config = dict(
    n_kv_head=1,
    vocab_size=950,
    activation='swiglu',
    positions='rope',
    qk_norm=False,
    attn_scale=0.0884,
    init_std_o=0.00742,
    lr=0.000938,
    beta1=0.9,
    beta2=0.95,
    grad_clip=2.0,
    warmup_steps=292,
    final_lr_fraction=0.1,
    steps=9745,
)
MLP neurons of a small language model. Each row is named by its layer, matrix (gate and up: input weights; down: output weights) and neuron, and shows model dimensions 96-191. Each number is 128 + 32 x the weight over its row's rms, rounded and kept within 0 to 255. Numbers have three digits each. A neuron's up and down rows have the sign that makes its largest values positive.
Before each neuron's rows, "fires on" lists the tokens most often at its 100 highest values on Wikipedia text that the model never trained on. A number after a token or word is its count.

fires on: "us" 32, "ess" 24, "U" 23, "é" 18
L2.gate489:130081098157115166097152141131105168148186145051135169096197156118085155106121138126102048096166121140181100190132150125115127144147154109112179130152099157149146141159148138130135117135120160120096131076121164167092087107143123115162156137096095127123091129110162121147152176069185142156
L2.up489:115091084101094111074119070166098108122143158087128134096143140142192125129111118132126123081109131089123102134149090150167196101124186144121155086145123132140155087148146157163133123094104091084218099165144135098147123073097121105139198086127092091127203158184113108192134106089103087092
L2.down489:141088150126088144125090201190094136151059146183124118096145152108164144104171149093150137084107126157123124104149089132161141068168091087124126093118124126196163117144094083092124140122159109185128100136141080093147119123110133076113116152057143120117154175103140146153123142181116179154

fires on: "p" 15, "ver" 14, "ic" 9, "a" 9, "u" 8, "f" 5
L12.gate19:139158106116190117116110144164153107136167171057110144081173128165099145123122165156154135117156131123093118158105152078105138080103082166120121162155114106174130137161109153157100139112089139085160106084129087061169153144166103109146083094069169136106029121139188173193166191141152107155
L12.up19:113152176157101157135158191103165125182108100098218123140142146088174059160144121091082073079113113102128117144114110143168100119148106159144091171114115104118101149202176115146174138176103135105125095113124146159094139138097125117126161153111131132102175164141145136073122157102092099104
L12.down19:194106134138152143131136146096136141128138095177107140049128127138118124124135102095073146157075108089094134134128139177157087093108133138127054115122115125114132078096140168097133075123082098191145190162093164131109069188093129188037116157111144121162127163130104130133144166104141110157

fires on: "as" 21, "9" 13, "ig" 13, " (" 11, "oc" 9, " as" 9
L5.gate420:108057097110186115148116139113125159193111120131132102112126124162174138163172137083092147108129111096124111152121179176136144158076071157174085099109080174137115145078093087091130093179076054134177157159125152102121108165150132144054119143124140175116117118108109120108145163207179144179
L5.up420:082140098145171132066205086137087148151121081076126166156140130130157119149140102155087115134140147146099142142122099157134129177093201151141077109124159168093105163115147158127112155201113085138075125086135123165115072119094111150128076092140080077125104094150087153119099149162152138094
L5.down420:134093123179173110101183119091079123103133129124141099119036086162128158169112125133145148110115150134119121129157144155124084102079095129112111036159181090102145117171153158117187084103115099134139131050166072135133165154028150139115149093129117114127123087138137173165141170144132117082

fires on: "k" 19, "en" 12, "ro" 11, "om" 9, "on" 7
L9.gate136:060130114097106166152117150121123095115116127116115154095140125168177130131073185111109159137101138114153179150149152208087094162118125134135098110057127102102055174124110171098114140203156159129096086107099153071144137119122151116096144114111108129086105213103206060086154166141119096149
L9.up136:128146125131098111124169116149150090084168142116161154073147061161117127120105095141155155136144162091187127144091153100130129130101168194153117086129123157059098159087112092104133176158117139183117112112132191184113065119164160118130166116101150104139115127145086175086115094149096093098
L9.down136:197172107145103104166095078202141105106108177118091110158162130188136143149137118120159084182148137144131151108123097137117088099158115154093126094142101134093091164124119138120109126150156123121172051165067122160184158199073118136172131062138144103145139114173098067080180143129112091126

fires on: "n" 25, "un" 21, "or" 17, "ist" 9, "iv" 9, "her" 5
L4.gate385:135183140132074109191155093097157106078134102073090141090093114098133134115079156194127122049219101171138117097055143070149119114131143192156113133143069055122113070151088184074185101118126084094126100094101154136111142143189084128171167078140101127116175170062168119097175176085140149114
L4.up385:163098120114135089132174166138140074104130162141137121158123148157156148182091138137157109163128155095189167146180063090104142090146147131133125174115128115145155132183167151129121124102135071117117079085083176186156048179169092080095141130100152170189142177093095115072160189147102136107
L4.down385:127121105117093050065128075102163079170183159060119148152160110106139085126106123111104115129050167140103125048092160036120107118152171078114125125121114142132070148130151138131137156150068114160130094086155133183121060128162073111120194101081095122127197128106123093123178158126101133130

fires on: "an" 88, "e" 6, "d" 6
L4.gate657:184140090121139104172143116091172163128071172145099108087069073162059175098134092148114131126117092125084071120182116139130139158183193083135209132165107112131173128193143113097143084118149201129152157084105114076096109143106177079115121098122113159182184110148086127094142096119152123109
L4.up657:157109108098148168131075082157123099148046127118148114145199159119130109071097108176147116142057075130157188091099128138126075157132088136157151185114127129139119108096093120137149133178133093104124160106129145109097159119155159121080124094126131126173189090160203122084052065125163098164
L4.down657:136168072158162155159155112083108142052110124124058141144127144101108145130090060164128165126117109123152125140120125137189102113123157121132087128094085097103095152091083096127127113121108096164085104167136130078157200152103161136117129109094182171110159104130134109151097127128097099133

fires on: "m" 22, "5" 12, "S" 9, "-" 9, "4" 8, " S" 8
L11.gate468:132130142164144119201149117109146058068136110085164153187141104136108126150130135137117140097150145118104128083119106137178154126127111167078072109135146109115099072167128117167106192177184078121083135141138132144114136172159129083146098157099128097214137086132101108118075090107155175175
L11.up468:115169138118179156148128138057093121155066155136117150093110125135146113068081113141163173169155149095169127085156136116134090082148200110108131070066138150171121120133113112061144142091069193095146096162174086161088136169171207126117087139086096119148153182115103114133098085082146106139
L11.down468:168098141126104130118131151167120056087123078099155132148150118120166107161118089152121192167083178169169169068095152157113158131145114129125138190102149192128107135089090125146087173150162134103093105140167107152109079112130133127128113085127132133105106101198150102077131097163131103123

fires on: "c" 39, "st" 15, "f" 14, "l" 11, " m" 4
L6.gate20:142125140092140144129132135172160119079084143135124190133133076125076095155163135123086092148154122075124120170154178123153193125151142118152109128102128113151116118141113183129104136201071128154159133138175172086172114108163112079144117177151094185098143088138157107093097146135125148142
L6.up20:164109108114125121132129138113184130083131128095111130140204088157173131141104085138114102181139103109119151125148154208191159081127107191169127104161103188089153130114156125097171112161156150114075180162140110128158070169083222099148120157145114134078159095133083084184134153168140169129
L6.down20:188110164154129164127145116132114162120103112082143107088165109097216158124126114173115129135116158167123085116114140152092143163092138145151108193099140120166135109128094095104122113109121105161093112119109075056160115141117077137111082146155154125141118089081089087093146116101154159113

fires on: "ol" 100
L2.gate448:161083133140127109145173110127191141166147165145131152149074090137069138144127109098137101108192093138115096119156176152175111105216190102175171144116162139118126162102099156151170067091104150122122154115125171087123136070100069069157118078124176100082147137137100103143184095088137104110
L2.up448:163136168065121103093093169191121144104160111111132150188148167145154108130153109082083127068096111115094122163113088181126103089106143100136123196160177131139146143149098151135175129168156171092136108122149129091121079162096135084115156163171059120116124166103128114134166164055114156164
L2.down448:070156159138132144145130179091135191053151115133124111183137109161074053115130084132120133141075099150151091104113141084207089149155154138136154120167093108166074186127108134107129096139185118079160142149047115120135106115139115111151076113107118084080102166173111179143112156117113095125

fires on: "e" 22, "f" 19, "igh" 16, "ur" 15, "ed" 12, "ain" 9
L5.gate587:143122125138116129131116163129129132122110131118011151139097095166127118062115128111118107178126068119146160122130110174184190121133175104123137125116093128131120083152105100130144152169129119110102161084086175141092142080147184085154141075167091144087141078142148127090149112093134117129
L5.up587:136103061077175141119105152119102137141091082191129136138200149112176140105203092101115163091106136112147105123099057144172098165168062166147115174093111189134131115136120110118129114116115124148100176074129131091154174065163089172141101186093128056123156187146166088098079099156124114138
L5.down587:095106112119112142137123124122118145195213083084159096116109112134172137133119143176152098148193191137168091098112139143146130080122136156096114181160112096096090082108126153174139139155150092127111088168116124065158133134141145151173113082186145125119126242130156119170160121138096175116

fires on: "\n" 46, "el" 19, "y" 6, "a" 6, "is" 6
L6.gate76:143163164137074174093165171112150119129093080088168062105121091164101123095189112193146162148158174153138078130164151113196157090119157082126108149161131073135141137115173160149148105081158148094101145080112155104139081167158149139125179114143152159136124112128164141167076084152152169067
L6.up76:111100141114066115152115118135124028130120167118102154169199154134103134152147168127087160108092129144069113149157184134145108187089162153161108132091116173134150101174175155149078171127126114151084126072102092171125139187127091116132136107133156141153131167141118148088102142126083139085
L6.down76:183124120139140150167200120137133156109115194122087146133114181090105158139129144112166096130103083059136135096109149158114104096167080147156161161169091115144128120163127108109160111128161114174105116136104122087105111128133140083097068125122146160122192103115105150150097085038141137145

fires on: "ur" 23, "on" 19, "d" 11, "r" 9, "om" 7, "o" 7
L5.gate361:164142108106101123193169167150161152131105215077110137132137167123127160150154136114086154090080145136095144078147137161130144126119144132155111151151130158100162151130043175065164134118101161122094100117110159089132130149177088064117136187131087173087094147123128088128156102171144148188
L5.up361:115158111104169112134168165101140182118179074110102078098089097156110102073186106107082144168147156110139165169136162114103148098094161141146126100113139113083083139137104127089147158182146083101113152142161114224141141130128206112114114090127115099117128094123117128141104118107122109123
L5.down361:134117168096164185178175162142116146131149141137120083128129122155152134113129165124113124159119131151131181192193160137096104154142114118119102178123103147117163168099110107094178192124159112170095148106073143183145168184203140083154164116076143116146162114121140103142194196127135115106

fires on: "o" 18, "T" 15, "3" 13, "2" 5, ":" 4, "is" 4
L11.gate343:165136158159110180113166221110114124133147155145090140116114074150065140168178191096118071115134094167162159122120150117140109163149103134178172140099120065109122094210100075117103140076091136144156157130075145168130142113133191152068131120115160108149068197048123156107146139087113158084
L11.up343:169148152140169132169178076105131145127091116134170094161100112152106079214130103050149160118126172131133124107151114181153081138133112116114098181100168115146193090135149094100112080161144135091198122147116098105151097119093125161138126135158174110173140183164128155164108173148092104104
L11.down343:097113153099166160115123133159137139098137102084113157159134093092136081107108177171124135179199143163136231133129106118104148122172130105120142138063122164110109129104158163211177162154120116141093098116068102131122123116089071157138133121133171152076098056103106133020106101167094136131

fires on: "ch" 19, "h" 18, "1" 10, "p" 8, "st" 7
L4.gate253:176149177105183090183092100178090130123096156127095085112150160198172137155118115089120137069117144150129106099164198184103144185120121146104093139152119091118098088110136128092116151080070163145090086128082132132151078145173104108168100119124106154159187080143122133146119165148174118105
L4.up253:190085150114151140173056142119127123118091108163081104156128150184161087152121077044115102144161095174165130109197123155147165101122113109134117179102072109104161127121131101129089071128112104130074156114142137183125140138138100143189133096105136104148158124147069086079149191127164127118
L4.down253:184119111104065152054098173102095095142147107120097073161128133189112106123148141095120119134127106121151194106071105121143167139141077139145115119071110112075106150068106137153136116120095142114140105054120142115119135102128147178186156186131127142139104189187084119059177136139114114110

fires on: "in" 22, "ce" 19, " of" 12, "ch" 9
L9.gate512:122142179090124181068146108129133148128090132138094048138155186151136120124104153172123181088105103130159099174111169075119142165094087165187080106134159184188133094129113145120144137120070192164153198156167111126112111080152132139089141105086113106200135124175133140169074077158048150093
L9.up512:175148056160110112077153189142188170108132103104137101088116188118150184158097163076162132123105122094122115110179095132097128141099151103079119129145098073136096156149184147086104134184180149133111074131178144129131185184084128117094111108160158166147153163190126093122115107144142126154
L9.down512:117120070156145157083068129151151146137123179127176105105105095142120113124070108112170131152116143111098126088173163127134142146115148150114152087152124192135118130123144215171054115173129028152180167118127133135133175110105160142121094097108131097069138090185146161173110142106151154111

fires on: "n" 15, "or" 11, "v" 11, "m" 11, "ou" 10
L4.gate446:150116175158126097170148082129132080100143076114147140136105187090131142107148151169068113107153195085142141089103061090104129093121123140148184134128107130108172113127175186152146175103140178150102063074088088098123106158183148060113141111121121162135168156156068124112162150174067139085
L4.up446:117149093173114109156135119069106067065108162163049138116134177091142141197098115160148116161132143134140089152159164106091188124075142117123091101090116058078140112115173083125137175157160107097059082114100112136085109166110134089137134108116143114105129156067070085084099102151132082098
L4.down446:149137166139156142098186125147190132192149136147150128104158078119124113096083113188113131111093115174095134181143116081156147084132124132147100124108131136127128112117082140116158104153117140137077123139101074148149119146184173126130086081122122178159117108085121164150107126161145128117

fires on: "ot" 32, "u" 15, "us" 13, "a" 12, "i" 7, " st" 6
L12.gate430:145150081172143142119138098088157095151159172117084151125157090124113113076127108115157142132142160192084133139096140138107117084134097156140110112154159083150091099110123141140052124166098116033180218107095179098135151110156082100078075113091164132076094127094115165129177114156137131174
L12.up430:139138091140102114161115122162176096082103110092137077162154140132134129108165140146112119090142178186115102111064107096133090146110108100109147075162121097167118151150176095085185131176098147145112149122048150179137170143120072122067121111161136098148092177149111115110150133182124117183
L12.down430:104112143120128087190176134117171166119143039145133168146124061129045093138070084068130120152063091134152124130070136122109094178150128035227147130152161115111097137101112159097119157136132162097141105139107138130116121145164130099101144151106145138131118134165110124143131077128156120121

fires on: "0" 44, "ig" 12, "g" 8, "1" 7, "2" 6, "9" 5
L11.gate277:143100111121090124166121129059148079075150138091138139161124168155147116128151148143188182071172133138124129111161159141110150151113135134145130160098066065177159148086076153148165121162107088075130154169161136162190098146144129131043141063109178123160177141111145117097086123162113160110
L11.up277:165068120151097122172151137110181136119110149129182179121142115099165125143139151132145114088114160107155159102109143107110162122103107181066084101167131128114136070179153129112142175171138078141088075129164106138119145131135093065099085165164068142124116111169070152154070157144164160157
L11.down277:135108093136169122142152157158064087065168155126129138184069125199159107140163137123165094162142153149118113115116111144110134112174128054103155129122116117109202161145090153089152106079119154109146141099132152166194113085107130189141102132151139139091121230124151183091175104095107131128

fires on: "l" 40, "et" 19, "T" 14, "en" 5
L9.gate395:113166103126099085178130162110148167123160160095182147095101100123095144156095139131131129073174149134128173166165099144141133106169106127115128123086088105077056161133095131135145136067121141103138190135133074160115146142148141147116142143131135171084074110118159143162166111102174109105
L9.up395:139073130144098180102195098124110122108089102111082112172077112155142054145172175206184156182108179126137127093161118121108143124110109155103119119120115122164171152086078156105108145144143094186106106112098069161118111108180168155173123145163199094093141092155092171157171195120098142148
L9.down395:111058155177145122077087141148146112155125086176101209133093087087147103130041101100151100107113126122104142170150146159147077139137183090149142129117072091158114159072093101113095179107121119085118096113125142149125091106168127120109185165081095102202088133137122180110162129113083189173

fires on: "is" 51, "\n" 35, "es" 5, " the" 4
L6.gate355:126166142105173108129134198147151144118126160120151115076161124144151108072123162127090157130112121184059156090138142135114177124151157164064103118155148122151133139151155099124151108113145165091102152130131104138140128164154141187122115106143063172116120138145139080164130127082123158121
L6.up355:139085174120098153081157176076160044128149189087073125134126146121073152106149094150063186104126100126090092117163123060130153131147167130116143139083085134158194113140167157085130192098139144127108118136128166166104150155130118114135173088131113105149132116102128088108095100093155139114
L6.down355:104134106149101078097164118113208116187142110200076153136177138167143133118126070107155137192114110093100049107127196080153106117141170106091122140103152114125147103076115129107093122134098157121150157105089105157118105132096116146125154087066122100046119125115150123148133092050167110139

fires on: "re" 27, "as" 20, "o" 17, "at" 16, "ov" 4
L4.gate778:137188153162097095106121119163146129135110177180082152175138155114118148155134148094119078167125150149162143090118116118094138158145105144096098134105129161111126082101143091124148163128081121163145185097165168150158154108112108063079137098121115150077129056103155152167186112105096167125
L4.up778:139111020082090155074153136127168167176146152096142120078175169118090202067139098116144088173180115059124156147139165083170135109174147150146141116092141161052131076132034146146104140118098079143079158149094135196183163162123105091187149140138102126089089149098103147153163129141155118107
L4.down778:122140136098131111110151090098070140140157159107096118109120115154140133095066140064104152095102083180153128148144147154154163106052110162186133145106107159167151093129116175123110066156157106088108161101121098144155109136102146106181148166140132083082177061100164152093108085109092100137

fires on: "o" 38, "in" 32, "a" 9, "as" 8, "us" 5, "am" 4
L5.gate333:131103089127148159183127101176161146127128090107141151165139091146136121136149158164068183185097169133045141122109147117191097183173092186166148120096139160113092131115119168079107077137114114085095096131158123098134148191144158199098101117120176160085102172123132099156169138192162176135
L5.up333:148100078170082149148121063104080084112148077148145095143100087067134185150164094154196184098147120167111103122120063086101123166099097129196123169078105151166084163158129065162123153146097143096092088115060144069075123137171114122179140103132126122110126075116126147107162186117061120185
L5.down333:149154058159089130142147151126146171102118147136108134141121104128158112083126129118149105126129172118157153130170113125102090102113095072098095165126099126122084141158173068163123171062100109229139106176120152137146076079122147195130157153125113150157103121139092131143116093079106155139

fires on: "ot" 21, "an" 18, "y" 11, "0" 10, "um" 7, " as" 7
L11.gate38:112135123132154091136152118141145135109057156096142104100114101088185132163155093168141179085109173144089079052095146174105069134125174081183148133178131105065135178184130114162144116144110176161096112101117156070146088129068125109087171135152101157120105133178100157080086156188087100064
L11.up38:129060155131120144086043097155157182157101165116183136133108141111084151119083091089147083077138088193159122144115171106142087149142098141135104121097133106159086094170083104120083091201126101154130142141107163126093145078103099155160114134134112095148177152123138201122168068173160127136
L11.down38:125150125098110171114107154161090070163143065152143089124134102084188166171168165083163191128101086142152102113138161118202141158139105171118137127073185172151147144110167191112118074048101127126172149088078109145165126172126173107153095108120155128147142122142087099115161103113137112142

fires on: "ter" 14, "h" 14, "on" 11, "i" 11, "ing" 8, "ist" 5
L5.gate704:155137179111082130149165139143093159097130149123121147175112181163206119154107124119116093112124117104112076175108170174180159147101109160073120122110171084121085090111189097106074150113107102160095098130171149169130132185145114151118168150099113137137173169111070080195155120156138102116
L5.up704:106177118134140125139149148166117111118165122091151162063126147199112083154136139140084092125081151154090136120096118109101143098128143199113153111146160135139163156161098188156101119194111074152138150129144099147124178103092100109107097122092102089120136070136157047113072151126169095137
L5.down704:155104111149102110118129152088116175076108118125107190146171134168116091081139150072073105123169124146145133064079124153084164119142128106100114099103127149108114106173115136145165107086152147067126086130132103143132133111162152146081136138154114147092165117247137147096123162128144125135

fires on: "an" 87, "us" 9, "o" 4
L2.gate247:121168126149149150092181191093113093139183134132082161106154152116092177138122209121187141101199068113219139086147073162130129147150103102146131097109202180098101103186144077127171198123103129136137183082091151156130101090107112174124145067109143207189128059139184056138205186092112182159
L2.up247:166108093093158172134152126103062137163179109128145197138179157110157197119142098067200165127145135083156160090103110096090111132103159096096136106111128133124122082109155087148168096180114146115120150158164115111153072136146164066121175177153124089114142144101138143160116137130069124123
L2.down247:134049134122144157099137186116056125159137082089100098114150172168063094110139083069083116123078165139096068090140102160085130144174123115101145165090163179134145139156138128142152135077107101109103114136122165163087124089148084103138084111101131122147104118109094082152136163181098125202

fires on: " com" 20, "iv" 18, "ak" 9, "v" 8
L12.gate406:164168145100099107138154138152135111097165090189116148105124112097180049117148169166185101108144199146142140142123152100176169123165120097112145144176185070101161135087139124146155150198189094165097102134090140126094104162152114066104107070184156076159116155135078139140097116132124162180
L12.up406:124182126120105141140142102094157138077156161176109132131177107181145111159146116191178116084168100145146137126161132200165146153171186126124114134184163120125110147101087116142134096100169098143088141177145115134105167138138149130126185145073126117093121099097096146102149087134180156094
L12.down406:131112152137088137053098089178112136186165113148096110119130038122115170144153145152141134141151177105082123138117147073172123178073158173107113120113113149109171160109138116102125144156130154096174096104171116109063158087142077128186084147221079171115137091144119117125179199190111148149

fires on: "-" 28, "z" 11, "p" 9, "he" 6, "w" 5, "l" 4
L6.gate335:136065111191104088130137119126111170156111149158082085183072122114155074089101081110124156142081184158126128100187120068126162120163159150109114072128143178154128165158154095171127129178121166079126077158133082130081207157123106089171189142103099176149138107135165193183109120154181138156
L6.up335:074087155126158069081117134131122134155103132059100114151160152136187126161165113214133135144104149125139138091120082176111098109094158106125135057182144099161123126114168133197142103145115160167127122088136198140111128116141172175131088146110102052154088115183057079153124170172167125133
L6.down335:079145164078137112144138104142132136153140115122085094149195116142138156079080164101162127040135123194177095093086091148089105180120090083181077129168096123082087134110100158143162126085087122115070147112097171148079110118185218126160134120163153133069155196127108135140131144119098136103

fires on: "8" 18, "1" 16, " " 15, "0" 10, "7" 8, "3" 6
L12.gate50:126169078111131160163115198132086124154127104125084076083195098096153124100148172122111168135090153135157110079148083144133119132121143137102175142158123110171137128143158101098139125157132191122107130059153130128146161143083115150095077167096068142126156110180192164102112115181131131129
L12.up50:186149116073133135063096149135174214154129179186128150081196123089135114116161093119117187134093189136159102102157131120163189112075092078121125102183095182146108123126099143129092101115111111107110188106127166135147143090107184082140129168101122124099092100111118154141091112093133038079
L12.down50:109133180177169156083082088102147149170155086106118194140133109118145112125109126091153142152148143086140167139118072171122111165140154150074071139104141117139113094141186116140165159100147138085095151074073091167142178117130100125113147123140152083134181141100083089154114089196121145130

fires on: "e" 53, "er" 18, "an" 10, "é" 6, "f" 4
L4.gate479:109140137140184136105100096108154153183082227170143111068098089131158115101114081126130095101141095166075098136122097162141119126174177158125165106196195161172068135140125112110129178128111178124141188102116117111116140157164077154116152117157127082148185185089136096132098111171102061158
L4.up479:091060151134139166163140126128189058103147096146188160128130079141151163108119100140093085127111158114094166103188127116137121134160039139101163168141093143133055034137101114128134143123111139187101129129103064155122112108145143120148186080182073126115146109151174104130104122168115145180
L4.down479:150149164157097152137119089168101110074092133124171135092141154083088148170099101122076117159102149122206147150125065110147106124123136094131061122124094127134080100152096109227113174145124138172164105160108128126177137099138091126146113142111134150147155220191153084119113173115127049165

fires on: "ay" 14, "n" 12, "1" 9, "0" 7, "F" 6, "6" 6
L11.gate228:130197074151116119094100103156104131098107106141127166138145118123093134138136188157156089092093136139136159106158127141164206132105124084100148147132142080163135114248092104140118147160142113084080112104116126201156147152207103100088112111116163122081120137178170157079139150130152120158
L11.up228:065101112142139094093134117118152105123110181121130121065144125125125065140149125122179105059113122120138150104122117199146137084029075147139114157198084156116159113139159041128197094114157121137124162123100150103171147207146124059099185159079156138127130151144116114135149117154086090089
L11.down228:161173144175119173138108108113166130190119149129114113153134096165134120132147133128149134176136111102136076169134122150088056058171151117082103162105183099140100080178119121167072175155051147128090117098118137125133142109090150189150136125124108149136162122125142173156084135107104126091

fires on: "l" 23, "ear" 19, "et" 17, "n" 10, "ed" 7, "il" 6
L3.gate553:078151116093089097173087111059118138161094148103122185165070106121127132137146124152165087140117161097150117147140151155172139150104148168082116103090140054067134125122054103134100116115141122190125141166138076144109139107154149090057079166120137091175091131112112122151186117112123151086
L3.up553:135106141136172123166130145157166138165155174105056137137098121174117142118143161152132169134099167106132111084116122109095155141114095118178090124101090084143114127167134103088100176175112143146174135135157147180127083159157155125154149054121144113166140147112096140186155189125181164091
L3.down553:105075103139128169131123099137178130129145148163120146147071106040110127156089155099156162102133136103175114177128151159150140104122135134158147115084131104122116163135114182144204101089145091166185167123184167143104140083102123122129150116144092079106107079080135154179150167089094137121

fires on: "1" 30, "2" 18, "3" 12, "4" 8, "5" 8, "8" 5
L12.gate793:146119120109131138194064106121091100103119170135105079112128126176176089133161090156093171110110187140109096104124129163086132150127129077132070154143118089184090099194138070090108154128029103099164137101131186136122132113130058171161114138108170103101169172140158150120127114125154152153
L12.up793:140144168133163106124111065170115120101097117138159133079100138073117103089121132156139136113122166133164133080086115118122100122113157118117054173161116139075128088148151110157161114185161086141119085141122150182136090131139068067080140113176142168065133112149172163088092166141080097169
L12.down793:163111139153166150085129188116100121135130124135128158094141160107110121159131108171157161146147102102099107069073097115158144125154086083089146137159093156110103155169154119156096121136107108113102136111099199113124087114104104163126106141068119158123150097161180103091131130094096150168

fires on: "w" 21, "j" 17, "h" 15, " Ch" 12, "p" 10, " g" 5
L11.gate330:124078139130124096075181075066115156170081094135140118102122062110164116118108095083180131155130148152127142109133084170179154190142170157143143126138109130135140173153129141148151153136096119063148151163128123152114100139103139087108117159135083106146112126105100114113173157112169152156
L11.up330:113060130112100136106115102113083135120084113104116118140144081100079117149158144148102147169193115097164122154090169119129088197167154161112080082127093089138149163151164134155096064077183117143180133116188130145125168103121150166158068162099147085121126125130112161131155171168136126139
L11.down330:164146178089160096106134111149183146104120114168150125127160115141145102185145138166130144109140101099106100163137099092159136096069120149100139124123110129166110156105128136075148100123103136123091141136068111170063117212062078105181158143092147163093160169099145135114164168165105174150

fires on: "ec" 17, "if" 13, "y" 11, "re" 8, "r" 8, "el" 7
L9.gate632:148161130167165100145215193120152107145183156147102065095102078102097145103145104124155169132129134082165091110135057093099130068144133111093078138155158101171131141131188093167141157083166084124150161137128099094124120175190131123116130086178148102094092099089147111151090127124110138082
L9.up632:128190122062173115141098161159136119126129107147137094122195093117137168131151120145108084138171136115172087105120155137121103141045157141137139123131163133145134089150178141106139210088184079102144105112095144128110127160157146133130152160133109117120162180123133151087120081129152189153
L9.down632:135066119104122129117143107111129080175117137138090201134141149160097202183108164084111152132154137096166138118143102105162102120098098182159143133115137125133155106101090185129094102112097145095173139179152105147139190111136084071110135135173075159078144066087107137135174151112135088111

fires on: "ic" 47, "f" 22, "\n" 19
L5.gate160:166163100126137128140100146163128156160151147101089125170126176124115181043122129172164097108169110130085129065056136061195099125159158144156119167117175144097127098172106116148122126151125162131141077138129180091134145132126070114127165111096196108182106110098168171138153154152101177160
L5.up160:115070146156140137099192130171112099117108128131166112190136161129166080162109160124141144138169153175125141133149147143169090098077121056062130187164172109098129095171178031180169133070124141144125157125200137103139173090165140156090099091177167139121133139089172141096110135154100102145
L5.down160:163106094164236115129154185150120133107101141120095135119164127135105126191141144159099138109146159129124183153157100145160164126122186103138120182146136129092164100135123152110097127087129128184144125175119082142035151175135147136128166127190053186104081212114131120098121143095145060130

fires on: "p" 50, "f" 26, "en" 4
L11.gate558:179121145150130156174111131130096148069119101137143109135107146112065096147165101125110066092124093188146121096147191179118151139152139152169168083067115100148123123153106136165111119163067087087136092138093109086142069162141105106174105123091077165136150105076142100133135134044108132108
L11.up558:180140161138186149122083137080155160111152112180127137112120157138104150146094173137183109113100135105130122108189160145194152090150138169177135126137073157141169155156099176097113094112075123109150145165131170144165085161135149154118196153133102109087162142117136155148175166116167089103
L11.down558:181153118111164129075111121157081119138123097131107101110112110112091091125028109133107043092120119137103106135123156166094141133114103156144135145129085112156112102111159128153065173148192122146096050112131193101147101122157149148158108108150079137108173141129065110134122149114115101093

fires on: " S" 56, "r" 16, "S" 8, "s" 5
L12.gate589:147086050124088144152139110099132100129156143114095147169135098161123123135187131125140124131099082131146122166120162142127102090105140084083127106169051144181121137112110129117167170131117160114137171126103137173093114126167058104166195136105135122176178079141110120142126110093077167170
L12.up589:160142143112154122172078142094080137116089137101115131198100087073134123109094137125113095114195175174097136160156097143128084128104126147107154072075047152093157126135089102148090125137110123117063134117120096162149129107167185107078127150089101158116144157108098118166100130123106085107
L12.down589:158207118150096190135160055135140112167094141072161121106148148126157118085094108128108123158108090120089181147145192119132115138155143115169150170138190182156088099126117161126131089177147115139132121125163097090093135109134067159141132081126171086139101064091158116123169050114104157086

fires on: "ce" 87, "ay" 11
L2.gate516:067082132172129087169120075109137114124064134123137177170181162153100123121165116096109177171153116135162110181134142145152128116088135105089132123116122096170176084165089098156191101111103154160137177188145127136184144133119154086128061152089105115195066109123133151099093122174094136168
L2.up516:099158125171136082130113148094168101106142122133144139104093160164150093118111143125137131134128127089184097090120130079121131167086091107121138142167085084129162114130131168077159092150153124135110099090156182098078189159121080155144147086133093128130114141122113135128124177149077175122
L2.down516:159173123091170162150104149098131130160094122110119094096080126108088154123073080118153117063166180141156115158120169121085117097196076108146052119089098127142180120160158181118122156181139110129123084141110082099148149109088102170094038155104175191139146165081150087195086119139115133110

fires on: "ec" 19, "le" 16, "en" 10, "ist" 9, " c" 7
L6.gate108:154130117160131146216069125155095122082170110055139103071097105085106088102197159180134138135141104127133138179082200207149090111132145134164131087083077119166141111197112129163132143129146096174137123115088080181131139133115052098146102147141084117120150122127097138117185141115154123097
L6.up108:126078134120129139124086164096102135180122161174105080095133170087072162113151142097118124138108130041181136193146100096092135145065130160148150090115114171123087058069097146127162123116130176159087136123103153100127113078124165120176168197178092147180163197136166168168112135109186120112
L6.down108:143079158158080071096112087103103115117144164141124171206124107168094140110060138087144091136108116161212145114121142156150116134151090145115115153154150158087152169108129163089188155136138097120141077134145131116122147159168146131162095132120150116155153036112104125193084136064147141148

fires on: "as" 51, "o" 17, "a" 16, "av" 4
L4.gate430:134105093151167088177171135137153111122137119103137121077134075174127117120155091156098150092101161163119110161113187107144113175133095148163150126118202097150093115132164117155182101178056146109094177106156146096117084109163148194055108104121072153102073205146154110163154125138115140098
L4.up430:148105151106138229099104053125174108084112121122170099169115166152109163153136083096201135133096108151114121130148130132163109137141080109183119127125096109126146110122134128123151117155108135166145182167135090080113145107077177128097136095117123095101136073170132151168121196128083109148
L4.down430:128099124053100152116140104115167156081180128147092136152152207183087128139130078176138176142096131134134111130111102134118136160144135159040117119122086130095101140182135185125127154135116088125087145170135069201118135101078168150133091062178145108137171205098103123096136106140121110119